Part of a small language model's weights.
Size: 13 layers, 6 heads of 64 (3 for keys and values), MLP 1024 SwiGLU, vocabulary 32000, 33.4M parameters.
Architecture: RMSNorm before each block, tied embeddings.
MLP neurons of a small language model. Each row is named by its layer, matrix (gate and up: input weights) and neuron, and shows model dimensions 128-255. Each number is 128 + 32 x the weight over its row's rms, rounded and kept within 0 to 255. Numbers have three digits each. A neuron's up and down rows have the sign that makes its largest values positive.
A block is one neuron, or neurons of one layer that tend to fire together. After each block is what it responds to, as a language model described it from the Wikipedia text at the highest values.

L4.gate702:115092143109203151133122140161077141109180089151069091106121119055182106127075095158162163038176118095192156084194107149184122090135143129196109124136102155145208089163092140108143098183149088148135127146119137157123089104148153080120155120125153148154152109090130142113079161091098135078086189113120146158123123105107158138137112128106119112103146103132137112095112143103173114108119
L4.up702:137172143120075113121165117093114144118157163098173114125142095114151105098087159150154130138129069080121101067118125135143130120074086202097147169100109122135129079098145121131125070091209114125173109139179094099117126111111182115180167085078148175140143111109128110166149100066145129147141126075135163135196040188147086150156114116149134151199151194186172100174093133133091130179106
L4.gate962:108154167057114107163148144105121137133212123121116096131136104092126115069075149126149102117162183126108168126110167160128087149139167131178132140130121170082101160091113107168076111129169107161185123093149178124153126145162103124117181136103202102147134105115144129131116138118077152067100184148066182158106077174137110099132112097157158166101110119200121122131155158123157115162131
L4.up962:174194155066120103129063174158120176119107125150125157069117125137147081122112086115103106063094144149157163118087142066112160126168119117086125084138084137149114122165112116182144133151164123151127072110137100082108114150140101064124154105112098182085096197098161094105165151151126085100091160120167073111127086130114120144152150187162108145104136163110142060096109151139144152154174
Article-start newlines and apostrophes. Mainly the line break after a Wikipedia article's short-description line (e.g. "English footballer and manager"), right before the body restates the subject's name; also apostrophes after proper nouns, as in Copenhagen's, O'Brien, aren't.

L3.gate92:163132148166120121096154101200138172151155124155163082085160160171061209136097131178160125120168121166137087083162121095162066092126162107168102088178123121203176150137135107069079141158094103142087154094124119194134153134115112177151124173096127160151192120091136048109153116102094158131111146146094134189136096128065085142089121180102110081144115091084148083144191108114138130162080
L3.up92:151220163082164168150181144122094145135208186136095131135118104080079118135073222144165099086075123142079147138135158132090149090119144132129129150142130160142144130135115178150124159090143143135048141119121089134123105161091175119166124137121139112116096173153088118061112086122121157155151122164124142136091069148117159117151159097136140062156108174065130135138140166142150133148132
L3.gate120:138109165154157113084129164120160130154212159106134098093120182084095111109153120145139127081150125114166132107128110144165073124108133079203097205118187160132127133071064170130180139114111064027071164079122176148155160079096142104167184106129128126127140120111110106156067107128168166130123097111163154177115132157133107120194079090144182084133109152136099085094148161175145113175169
L3.up120:156088108161129145121105101091136171173156121103127131119158137125086123134073090183145128148101102104169129115069158137169106137132177133173124080083137119149116212175090108197149167122087133172121121198088172087059122156162165147172177128123190094156101167127105187116150137067111115179137090167146138188136093108103086160177138156150147090136127107112133145107109181110157087151131
L3.gate191:160138186110141110141122151111123091153119124069059131173140147119108079125119176134132110086153164116105126137163108121092119110165178119173070111198150107204141146095119058137166141112132122131168126148172151135124152096131095103139175035130171164154123190159126193181065133097102092171108138138173128116118082131147128109207134085075171089099102175155143083109082147138107119105107
L3.up191:109094182182074077142120136135136105198111112159177111133184076144073155114175115134128101114142114150136138087105171090135081105102148114155168138162052175128090148198136072096146097150137123158107130083124176145095142165176160143063137094104155137135133144146099171149149129132139146086129078178128176147070138153132140138117120086092152163124149111149117112157105114161180061065094
L3.gate224:107092087138152175183155127160122168110167149084166098121116153074136170115170136167095045155155114107152124172169074181103055144122110139094134134098158143137126153121166123157125195138072093086118094086160054147185115164108167135162131085162124146148129112108117161078168081174104114172095120138130118104164089095126160144168127184155119095133152163135026087165096126156096148184137
L3.up224:158185167124103119108201126126061112150085091093105117080145217153054122135089116154094168078130091086108150088145160103166083128116132047135110140132137144103110100201080067050111141161140130109121135117131130125084208117141152163163155111178078199151171136150067106149100144122111145183094073100176205109220145108121110098109114105074096101116114124168107143130109124109060160151158
L3.gate301:091095185027170093138114152094091154131107114103099115118115144067092060091147132170146135110138149151110101164132155148139132102139182145136098149127152140157136148111163125089116136138140129117076172063119182155126107120167171180159143160112160131165156097082120127141148134131117089117089172117096188142079144120076090079164205099128128123125072104178156136106161158167098134119112
L3.up301:168137167126149124174086118100148170147122101107148124121089103146077127098104064132191097103106137110092104116107119094089120109143148203074177169152085101126159127126204137190098135139088118175142145135139079147116152137064133106167118166143090184102103202121156242105120078174150180130086136095119082165158138135122092166170178098129119098115106144109102116090118093110059122125137
L3.gate312:116112131172152065147161104138131095136167025164114164108090087079112153147138137109129119120134071139090158134124104110137077113128173145145166124134120123116157135133154135163157123070095090136126150114149098119068110170121127121111179143154168117182128049143085182142139113095120142092076152158142104108096090103110098096096042162149114117181124127111098149090118133154138084163136
L3.up312:164125105114172120102144146131156126126152092157101161079112068143164137113130133108146078120149121054094099108151124154144124150161139098169077147139064119145109078087047103102167213089137148164148117105092125151044161128127133132139159075132120121075153200158142198119156090186167135116089132118137163073159126171145117087141071158133127115075157089152112116106096141160133150141135
L3.gate483:074084040107144163086078143114174121146152108141143144127169111130148165069069071151134131101199153098126128117092140147143118110123146156126074147167161131176152145114129143141132046138153107164108102149107102133117142139181077116090121137107164127096122159075111140179118105086186154084128169094116127160094112123096118106125104110145080172101110199148069144170130099093101128077093
L3.up483:097119176113236192156106152123131113056132167108118151139151080186140125208101128121155095129214136116096107144143146128071145114144098143058123177140150162133113126162138129133136132046102123154137147128110101082089183094160155132133084175087148085083088121160116062142164175147105148154125159170191134147112086150110084174097117121165165071133111145098103094171124125141162120092114
L3.gate838:127058145124140117108126178125127143103145119172180129142123110104169149173077142076113102108128119103089106099116104152175090122179123103131197117111191118149170162149114125116190142137135178108095155020151137119153161110143122139108137107131164155172164131182144129066171078148163178109094156146222125083173056117157086124119141126147118178124067163123171151135139096062203115154178
L3.up838:152148218140139118082122136214115086136126054159135135173114118102167087112113121122120154179199138105087163082159126164148140153107105160109129161112080123132119156151062132115099130163163110116114181161101159135141129116130078191127112100104114168122149085118155067137114122152118189154193091143123171115095129169168184093188155112126084151118127117167153104112108147138137126150139
Narrative-opening prepositions. Prepositions that open a phrase right after a comma or sentence start in biographies and histories, mainly of after "son/daughter", plus after, following, under, through, by.

L4.gate181:117155157136153225115177174064119097141137162119124127131152083067134089108121165092180135109123139129166093115125086121126073125076113122109117102124174184175124096136140119178120159138198102145083170079171129124083108086141167187109196119071161113126153116137134122094107107152129145105135145068157122150112088196175112153154162114113127098137110099133123070109101115119125126146141
L4.up181:110151121100179118116102251115160121174127068163116139129079110123122192131108124127137173100082078122149146148140108095139148131183158161171099117124176106183131137115123135090151102135107145156128110125103160119055139090110156131121151108136078178108065131114136120193040093150114105113102161086122120142110157132161075157111107084131090081125080069130141145105195143096163140087110
L4.gate229:134114179043172130113162153094139141186103112027115122132105116080097169128141096134129193140067153060194124105144058138170094062154139076182115157091183134116113153154050122150130142144078123060100166127162120103143099127123114114132152118092148127145099144082143131126134213196097105150164155136186147175120156144109047110126131147139140108122109131124131085095186109152146158138129
L4.up229:117097140127158192134148121123159110075065135136198165112153085161222140137146118134159150178094131189100066124181141121124107118121126131118173131116106124220134123144085108156145167166124130134141143133170063187091117088132142155131160087128105158084100126108081139117170148093095110170070115102144149097107148123144106120093176110099082111102128090090216187068087116077142157148209
Partitive "of" after quantifiers. The word "of" right after a quantifier or number, as in many of, four of, one of, some of; also hyphens and numbers in dates.

L7.gate290:144108142129097170130053100072145145086111136108103153126147111119069152172111157158170158182103153122199123154132145173130165121150166132122134083108166114141122147151107097146082102167180106123149117133170130088143161169137150126152135175105167130117125154062153092095115077212146194141159104137121114135123118141192102121137122128114185141126028099159091137106136160153146120147110
L7.up290:140160089047060155171116121145128083113127095104111074203077091157114154090112162088110088064130120125155071126147127072108142060167141089082099185086145093158118166131166129118116191121149099121108152159090126119089127116100143096147082091103172111106167153126161164103096087121100157122095102145116101083189134098142193187146131146106129100127121114194104150110081139110199126092118
L7.gate467:094130135142085205146152095067157112115225152088052135143100178090101150055106123113104070111162135117116137070116187133161118131089114121103165180123151037092114128105160120119093147197103127112186123187169151110106105060116118110107149153111141161125109172125093167119088162134136153130185124042177190128112126165116097102113145100158104147137098107101101104114138195147118058110139
L7.up467:086163123137129118202107121197142124154185096148144139185170140146097111109125116108099096112137131146097146122132111092094159092139080129200172139156091171130120143091122154146040081125135104155102141171081048138094137135116149102191133152127190162084118139154142085091156159143199095117117194087094116146142151168125152153137163095096111109134175157105042074153149130148123170132085
L7.gate900:193096073149162169154098145164143149135141103061172129149109146134096072112140158145076098159122106160110086132158176124180094104143106101124131112157066125187142145120109204133139145148116127140179129175164106170098139112094107083126132151109175142110151094151136097150124076096166151183092124151129150155111156194076125161145129107154139093155118065042154109107198137119105144083110
L7.up900:145141127149130122128093128106172196145165070156125158164103078149123092081127090154140131129084095146078171127139106120157115121131119117103163189171107096119106154117089105115116093134154103135114181131173063097120172146133150073155190087071108120128176117129154169137095137145121079085107165097132128158138194113084130160166182128155097144142105114110114115129117167149088159083158
L7.gate996:171127162078084090101139112132061119117120174134162119148135103089080126134136123146109103117130110169152148145156191133147126071133145135132141099123166100130138150162122200156076136152100114133228092110122101104072192094089134064059179145063154160111127129148127136130135150208075133129172118154107171122082083137063095121158175086131128162160114115124101073106142127128144148114100
L7.up996:172139133136147139136065091127099142110139093191134135095035103094112150150145157108155090177147104100149144094155154175058119124180139136111081170122099112120118204151127146118174095131162134128173121164103142115190121126131104116142169126099125162109180118155117144084084129095145119140157132102139109117147111144076128100112129123100117149188083140096098095117149077096205091124171
Circumstantial prepositions. Prepositions that open time or authority phrases, mostly before "the", such as under the command of, during, after, at the hands of.

L7.gate115:087053099124147160122089134106102076161112070181143201093145114157128100066182121127141085139145140120161111150156169086122168073123090093131054177137137122161195155168098132128169072146100116084139077196112147156087164063164148084084146158123142144123056115168101130126120148153161067096146119149155133123104129140179183057124094136160102142113103123150160119078150161156122155117138
L7.up115:107186114123113155143164111139126127180095192126113123155135123060184109121148107125096148162149213175081154092108079090158163136085068163139122119168136114103116102165103163133076132104084108147130095127070102136111145141130092086077162045149120133106098152213131083079118146075148117159080137143141153155161140120165107167161133153093135178167144158192147191136109076118095114120094
L7.gate220:112126110173075114173116144113072143126164168194136173093219058089123127082156140119126128064161095102099117098087192148116126106104113120127130121120126160102112038120114112176128101124130141144151126138128151158112195127144127089123154152108176151153122123156150154183173161190136117113160110112146125125047108128165090156078185140117115106122139074231185172167153152188129088132177
L7.up220:128104111101133103154144155148105104127076142082169121100168141111158079157105185147102098134147139072120081092136098113094179110101150037138149072129109133129074165109088125101111143076064133098128139140093157114105156111121171105173062173131125104110113140179163088144162171113130143112152086143124126151127091191064064120091117073144140072150136177072114109168149100136141135133139
L7.gate518:067176096083111107158115137090113149133100066179165132114148085086122072164041122192132152065132127113181155119099133130142120072127066147120128105085139102156104101103115092095097134156156133135129137142137135137149099094170138108103096131150110136145082071121136140084152127111167187127119162126135145117105136094127114119112139158127085143086138160130101162107121130125178059058148
L7.up518:138147066133137102142127096129070135173176081073093142130145120159121180156049199096108140157123129123098182194114197203176107125111108086098133097119134107119204132087062109123130102140151078148126150202103195127189183162131171107139108145143167080152124143137126088157183065099137128089193143174117140151149117149129153113102162159158162164139176117154132173153148161159050137097188
L7.gate785:077166150106123151089153107073116150176127148104115130156116170120097152121139123168083117146156103084144127137089135106097170154106178129122193045065117140149149102078075156060126097134135109108089170136113149144118103114206127123167114127201109124191046157186119121113113116182115112112137137090129089152130128124220129058102099143206137127171088139150152190113116150114137131152151
L7.up785:129133142118161118154160156117118110144097184098152135044130173158144118202075129136071143085070071148151129180099153166142093120097095102119161107176064182176084139133064163152120078091074162172139148108125099180169104163156125123184067163111141112075159085132099122110082097158119150118102193158062162120183140117164086091124116101149137146141177083142130116119148132150112136121107
Mid-word pieces of rare words. Short fragments, mostly "s" and apostrophes, inside unusual or transliterated words and names, as in Rs., Esmaeil, Psara, Légion d'honneur.

L4.gate163:111112168123089167069212168112093140136109133159119144112088187108151124165068171109155122117112136158117118158118150162129125115164158127151111138121186140187181177041170070092176153171100134094100088111101092144116148181101152073139187107133146092128131135113181128084105101170105118117152179125135070155133136129095086115107221147070100079102083125119069123164166170173141159136090
L4.up163:125201135123156113115140118101146141152175139160122165136126088130079170156114182107124105059133177166164090176092115141101133052133128151111139141071106106154090093180141122095186157087154124123162115127139138096053109124183133200098137105075160083062163155148132184122132123232136117128129082143145128121123157093121193130122124107087125090120091135110144140136138051085184077152139
L4.gate258:106122103114103193166122099115162161135140152147189169125150149145123160118139173129139077151135148163119117160124138137112163035155156149177173081107108120192165120167129145150086166107105086134097129124162139160154088129152138155217155140144159116116109124117105138059162128139079147203118137157098122124141153122158131081096085079140108128152124131150110195095125097180132155139071
L4.up258:101133086127132153160134103071132112145116101172141116084110085157045117096095159126099156106116096123119128147084150146067128158047118137150156120155093155177120128121194139097085124053154171123108118075130163153200132139149121172140128118179180179124155108141068105117156081150117198160123109157104169106100058153085072129160129161070074148115128108094172105156182168116143171112101
Clause-linking "after". Chiefly "after" opening a temporal or causal clause after a comma or date, plus following, because, since, due to.

L3.gate93:137129118106161084167161087167125123121161171126146145142138144131190122111130110122122143092143098142126182084182146100192104100133102168162137164104096129143074149227088165107167121144120147108151121199090144105093143088149099143122139075142181120161080138121084159093128163123143135109139118185141161131143159092119163190146086112151111146122071122119127163148093126129131115101117
L3.up93:133118208127133094131154170138110098105145057046131092215124134145149219110096139109112131138153114100105127123150101135073099180142132113173140151169139078114145169080148148151109146088112153141123147137138174150122128140073114095099121119178132085126119085110095109143135157185174126198177121115130182132168104121112134097134135152119108128121142114144141153180095074146101081104166
L3.gate100:123078156110138148120157179089101123099124125151108056163188126139151132140144107113101179111139139076205102134067163109141157097155119102153099087129104164124140148140093099140107106186090131169170102108155094120134120147126138109092113139150107143144136070173111101136163072193165139072131161181063133140116167138114138113133120089123115097093116137155132173107125100173174154153161
L3.up100:120091149121131183124149162149092170141166081069130123118129057101122130137141187102126077143168119077125054099129151081119149117081073202117115099162143065144151139138137122138145093139140119150049119176163137103095085108080117100140165182163149085154093129085146130132187120084178143101092135165105171158107121148155164120134159119097155116157163161083168143150072111195075145085125
L3.gate366:087180125110137162121125136100113164132145123133141109108122129055166098107041112182103103023219094039149160192057178204163149077098162161123100122131106124171109062182120181099118137090116153165126123152106114076153169111089088123086162114134123162092176197110152109145113134155165148155126152128172140118141176092125139079132139109079080072125153136143120121099141151125174141158168
L3.up366:155097108125145027176196159110181179138145081134126128180165089101114122190159139097105154149157104157100066135142190194112137149142136138186080139216123148117178122110096102122143090169156128120110112160123123157129149139139093165111142138163180134153168102155137082162160138120134126118147169158138162183074051166117092079136176133097127153163119100137117110113113118075155129116104
L3.gate611:160119103162099081169148121055118126144147070184076107113141158130078125168113076156128097087144113098133122113067150153096109119088160120151108089096106118128104147123082148105124125078077121135166137137129165146113154055120132155089142175165152142177150100112087099137144203203136106145088135074088143155154141156122082120090158153151066115112092103113125076095110168150115096121096
L3.up611:087134122136145128143121185077047094166137142154157117185123112190140108119093176114060132129214101156108110137171141145098104098179081128192117150090138069080145169115098159118095089142103194149093160074097114114145131110151112168138124127215134114171100107116145138062123099096115110159144082180119105177143099103102166143116122168124113169143117138156137158109069123139112082167176
L3.gate776:150151140184123133121130193183119147165057119147169115128146092140148130099060153133152126140146196128166179103131083174164096079105045125184151103096138162085123111138062153063113135182207128168128139164180182141166105120157157079116111106073091085171144097114116136094161117116146145104131123145120135078136067109108098110125176096099156153107037131161095174160182154143099070100131
L3.up776:150130124143207119093166079131110157111130135094135090075146093080132124078112158102169166096122141085104120057148095116122119148046111148099157119148080124074153125143074123188080153084112147103168086169190180182078115109080167203145177140128153099155134180140144089130098142111101175064089169197168075141117138084138175126114163106109134166143126157112149136144139067105183146094156
L3.gate784:187125098109156124122102096100119130069214127110134091131130153126099075122131111139158183120134172097111138131123088172094104140168146188156158067125144177081161112116095090096148087065129112102143158131097159154179151106093151133147181114126111178106087186100064133097153141120133122181083126088130143171157151120147155115165055074160165148127131153120142117069089114132173140108159
L3.up784:124122099144191133122136109068095069119178155132126131156120140194120161177110199147132114122137150200089126124116152132170115136125152149194112150131131135113115091076110092075161125193146184108137151177144165137075120162151127200106214128149170125144084111127072127118093059179098140167180118112072118115115156084147140150119129093107127124133139104135093121086121146141157165053121
L3.gate905:068079129115079181106068130115094094111110085192119141143179125152148093117105160128154136126120068126118121104128117150157047114128154170147179136072096147169159136075079119153166121147132130155144150060150121128144140122163089169122107079131255151177136174127127164163112153118144143132093187131110130189159139175129119093152115072138137179184082172125069163104138093146138132122094
L3.up905:188083106115184112133114164117125166057121107132137126081125090123093123117120120132127165088152075143123189091212193157079163116113119130103122112084081131115123142097135147141144137150111129140141089147155127101145079122165131143119140117116126099140142119171117135112149150113170103116137115113148097089177082089124102163117121152128177087103146142092120127193108079182171108091132
L3.gate972:096135158134115092110139131069089125142112126156106090080132118120095131090125167102046128153148106059097178128134097182171103084141099178147113125121105112096141134162104135169180131161095035130118128138171137123146088113151099137119134058132177126169136093105097127101130140128151085151109136137125082158121079144201096070091110162179152097142109160187118121108079077145130064101124
L3.up972:101136130155103140128183124110097144143189038149149093123123102143146207162122175151109121157130156100125169178182116143124070135139150111187095116132114134116113177100163149139110101106152142158075120117150138124134187104160071116127127072194220146120101087145167137091127075131114134129073101130182146175116109109143142132166152224113149158096082125081086079102144111178194147114122
French elision, ordinal suffixes. Mainly the apostrophe in French L'/l' before a vowel (L'Épreuve, l'Académie); also "th" after numerals (146th), "later", and Polish name fragments.

L7.gate318:129099121167145102130140154092075125106122100094132138157179093175175122149137115110144117117117108125143092092182155112171110097142093165171134107150110079122204165091105122130162149132076101150117193092170211111126145117120096161145158122097084098112101137114128188166106111120078083142116101082078161134059122055125064155115144069117163106081102062184126106162113138156121225120143
L7.up318:183136076160117066073104188156119137067110072065139106139106158130154198150158135100115097111171134187086135123140080083158102115169204154131152099092149143075137157088145137109168145158213113083193111065141125134140142093093100122071132079089114145156133160098109150177112050135157142171130111156103119101124090138130131111125117151167143169181083113170062163113152121107104150127216
L7.gate357:124129127152098158075167110072131084124130161177186120157121155153112135180130125140126124097114131189168150126149113115143088086137134159128113132156133098107206153081141167175143148192100133087105146113131171136108156093166134141141115116096171110155104079157124119136094144108046055103058102126152126122116080149148121096111194133219159161174144151194179128113127085131123157114123
L7.up357:114117134104132144118091158080148134143144135162099149151109172123157124149046050117187120166100125148130128132146127136180100132084114132152114212078068116152131146082132142131155128168150141068114135116111106113093122150101117122084089156116138113107086054060103131161105107132081131102087150098121172164081147149166123108157115087129101158129120180170094103175073102131138162103154
L7.gate426:050137169131082150154114126105128102170108072082102212175123152107074132131159163151124095164107065118127146117148099091156081129158132110156087186054133122132193158106126129147127138161086075167134096124190117155154151089163093167126120145098114134152055113182089154181126160108063126142160138143180155099094149143093101109121141146146134128191157134144105221160158149074145136124092
L7.up426:153094079145118116150141111158119161131129123164119141107098147073132174139166098086121117105103127086121118147125079143128097169111112161162140088094092138142105161072121139149132148171097076109123141147073121131171112116103137151081128163140088174111152121103142132202051097129080131147087155097100106093123163184045102116092168099040119066112153123104072149101091121126137143125117
L7.gate609:175178175083150153160171162087097129096127190163127153138125069163093108127104114111186133126138099075168016107194141098163135156133147132124085117120144127159162179064120074167117129075080093097130133108109098144090138129122068159130162149138127149174119108131198145213072181139088140092071156186150145102065109115170121131109114150119157096091145152092130163139193175109131091125077
L7.up609:161140114115043131150141213112090085078115129113148153201220149100175134101120098131114170154058142127110094111113109118127131135106096197092119158139123134194124187109152178131109117161144170107150141130075134165107146120114101074103102143162143090157135144091113107149111082182058189124157103117124105208122198129132153102114140036139170115113144150175106161156093109120097113149159
Counts and quantities. Number tokens, as digits or words, that start a quantity in running text, mostly before a counted noun: 140 assault troopers, five years, 15 previews.

L3.gate192:113080091152127128105086166134138121072159170111092176198147158069134123138116075083087101126101136106150082131120067190145082120097090201120134162125144152127198169055202120181117094201132111139162066091192137121163176153137143098123138128089138158194107160130137102199106127120155105131136144156197115126116069202165141080155122109102140071181086172130101170094107118079113100096048
L3.up192:184124144158122129142127168155107099128106169105151179175149113156165119171191123092115102092143167115119116160156174125175132176207108079102142154112149145110145127119183135086185125124136151105091125155133169151148140123128159154156077118166148100154182180067128052105114133087118129178120165134152069143078150184121136120116166101122107092113097115124132172148151090135142182066127
L3.gate240:154159160146168140120164177108073111149147162163158160144184118111184124156154157058195148138104145097178117125141182110160134162099139134122081089136101084169119181061080099149147147151097140122093124066094099163125189117108111142143170131118108148141115075130114128075151168163132144100102131184155141122161157167136171154136119101168096096064160142176142171117141072167109151116080
L3.up240:111154170109159144085152139108137102116111077171120171195107162089112162097093187122166156152073118061140164190108140124209119127162104107151147135147167102118098124103163143121081151201160161136131116134133141095097129157125094113136067085148123111142131157163134121171081114171117109042134100112182163164154146123100136109130095092120145151078097163161111013139118110167172127081145
L3.gate363:121102069112154180131115126138142125127131238158149128102190198127140139118073061122194141151194084093147096098108171105185104082105134176144151174183115123111140112150116205121132175154102093123157103140167132118107141058178137133168094108095088125154146194118080145137104137055166140104114149145142131099118174091156122118088164104075122077151073132158119137121088085156123128080157
L3.up363:096116170153094143158126188152115086133089102174128128177130119118149148146110084172119147138078105167099151135134130116129105161134151063144187184166120089123091144115116115123136146171138110092179127153129144135102111097178164180134111138172092147106131124098059129120163137110142130130106097160115106151107200141048104158164102140107124117076139126119068161124110096146097123120111
L3.gate549:139094097109189104123130149088069100078159129168087142182142107132124085165057142134171121147199140154145159147184120159175108110108135135146139123091145122102130133175118068185102164146086158159103137104168127150152113140092174055110150117104160192147127100115150130136167150157119129124083107141124167138131150154149104079159093116158143139167091117156152068091142153092129149106127
L3.up549:128120111129152137116126121134091101098102186134120188128095150188174170190151163189101124166088107136145127150170130097150137104117112112178113127087144098143118090152158205118149100104104114164154107173110124161125151131083117067146169091135164155134098123122133078079113130183083114132130152019104166163126100149126189114123178113114140084173112174103152129102194071155150156162095
L3.gate716:135165163156148182132131127079147094177149133164124104139107126106117104105159106083149112070057142133109103106112104135174123163126158133148140099136131132142111104092159108188120089165122084166088121145164115134072208127153120092123101117135146136179157131102129121125128092160087110101104163143172125153121095200136143097127161107126126121130117136139128144146124052129178137121104
L3.up716:148091125136128169165132103142028141084154134142110120116113080148071096155105132175098142120121135120139150119189119099079129131167119123126092077109177091114093164078168127110164125127167129137113126131121146201084118157144186135091128083145134156141110149177157141169142105116136160099167144120182150123143142121164179152130163140149165163171067132126151120103140205198106173096147
L3.gate755:161130071083132109091119146127139119129146181149122121082152094116116141133112225082126163122079118087120109113110177160141124111134124165133120088118111124127124197179147078122096114149139135090171096079158080100105178156117101116127167141147132131136164202059107160134189115203148120103158175094164110104122079128140202066097108161140157117091137067135134072146143144089123053161149
L3.up755:166135121124097160120047126108135136160170179159024105110103073101086125151097178153141153129177108100127134163076141136092081116172097159100047146096122118106104092149089078095137127059168101097222086137120129135151115117129146125132167085129165161138090160086121136166184177149094089106183155140171086114129131163130140104138123117148122117080111135112107158092121178100123165152125
L3.gate805:105105186128101170171151180167099132149139092182186144155186158142080134138141178101127148148068152136167165134111149120106097131111159116134095067103135105152143108092166146091103146171055120097096104170161095136106090097091136092137163124179192142117071174164157091102134125099165106112156152069150130102103163109108160129147126053145159137148081122111123162136197094150138136098112
L3.up805:131131207135156136167149078116082115150135152095075139097143124100057131116146046154138145182102117101155137158152174165104179149137116065134084130142090108092141079113077159185158118155113086168101144119131131143055103114143130129150119133095135119203104070141112168093185116148164157077111173125148127157088121225117118137097180154100114125100149075128182140174111152180143180132172
L3.gate809:149099142130162205088165137161091130062130109161170166150141186141086101094138129129143153118075130136183143059131139123092128132116079136148142140094150138172129124154145184118179092154097124115113151025152147116128159138114149107150092112217095166138088137121116059177171135113094122144164185089096118134113133145200078086131136112153138095171136116140125131126111169109130162158162
L3.up809:163144055138091184113171084139169102143194171107095132110116174107080154160171178156117179149085135136154150126099138160130122160136083198121172147110129140139142112138112151157136182139138071130129137149204178122156168131099158158164104114125126143152080099206120133113166118192115118180076139082138051089144138167169153079146132113136120119165162152166137041131172132193148170142202
Quantity expression "of". The word "of" after quantity or collective nouns (hundreds of, tens of, a group of, a series of), plus quantifiers and numbers like few, several, 500.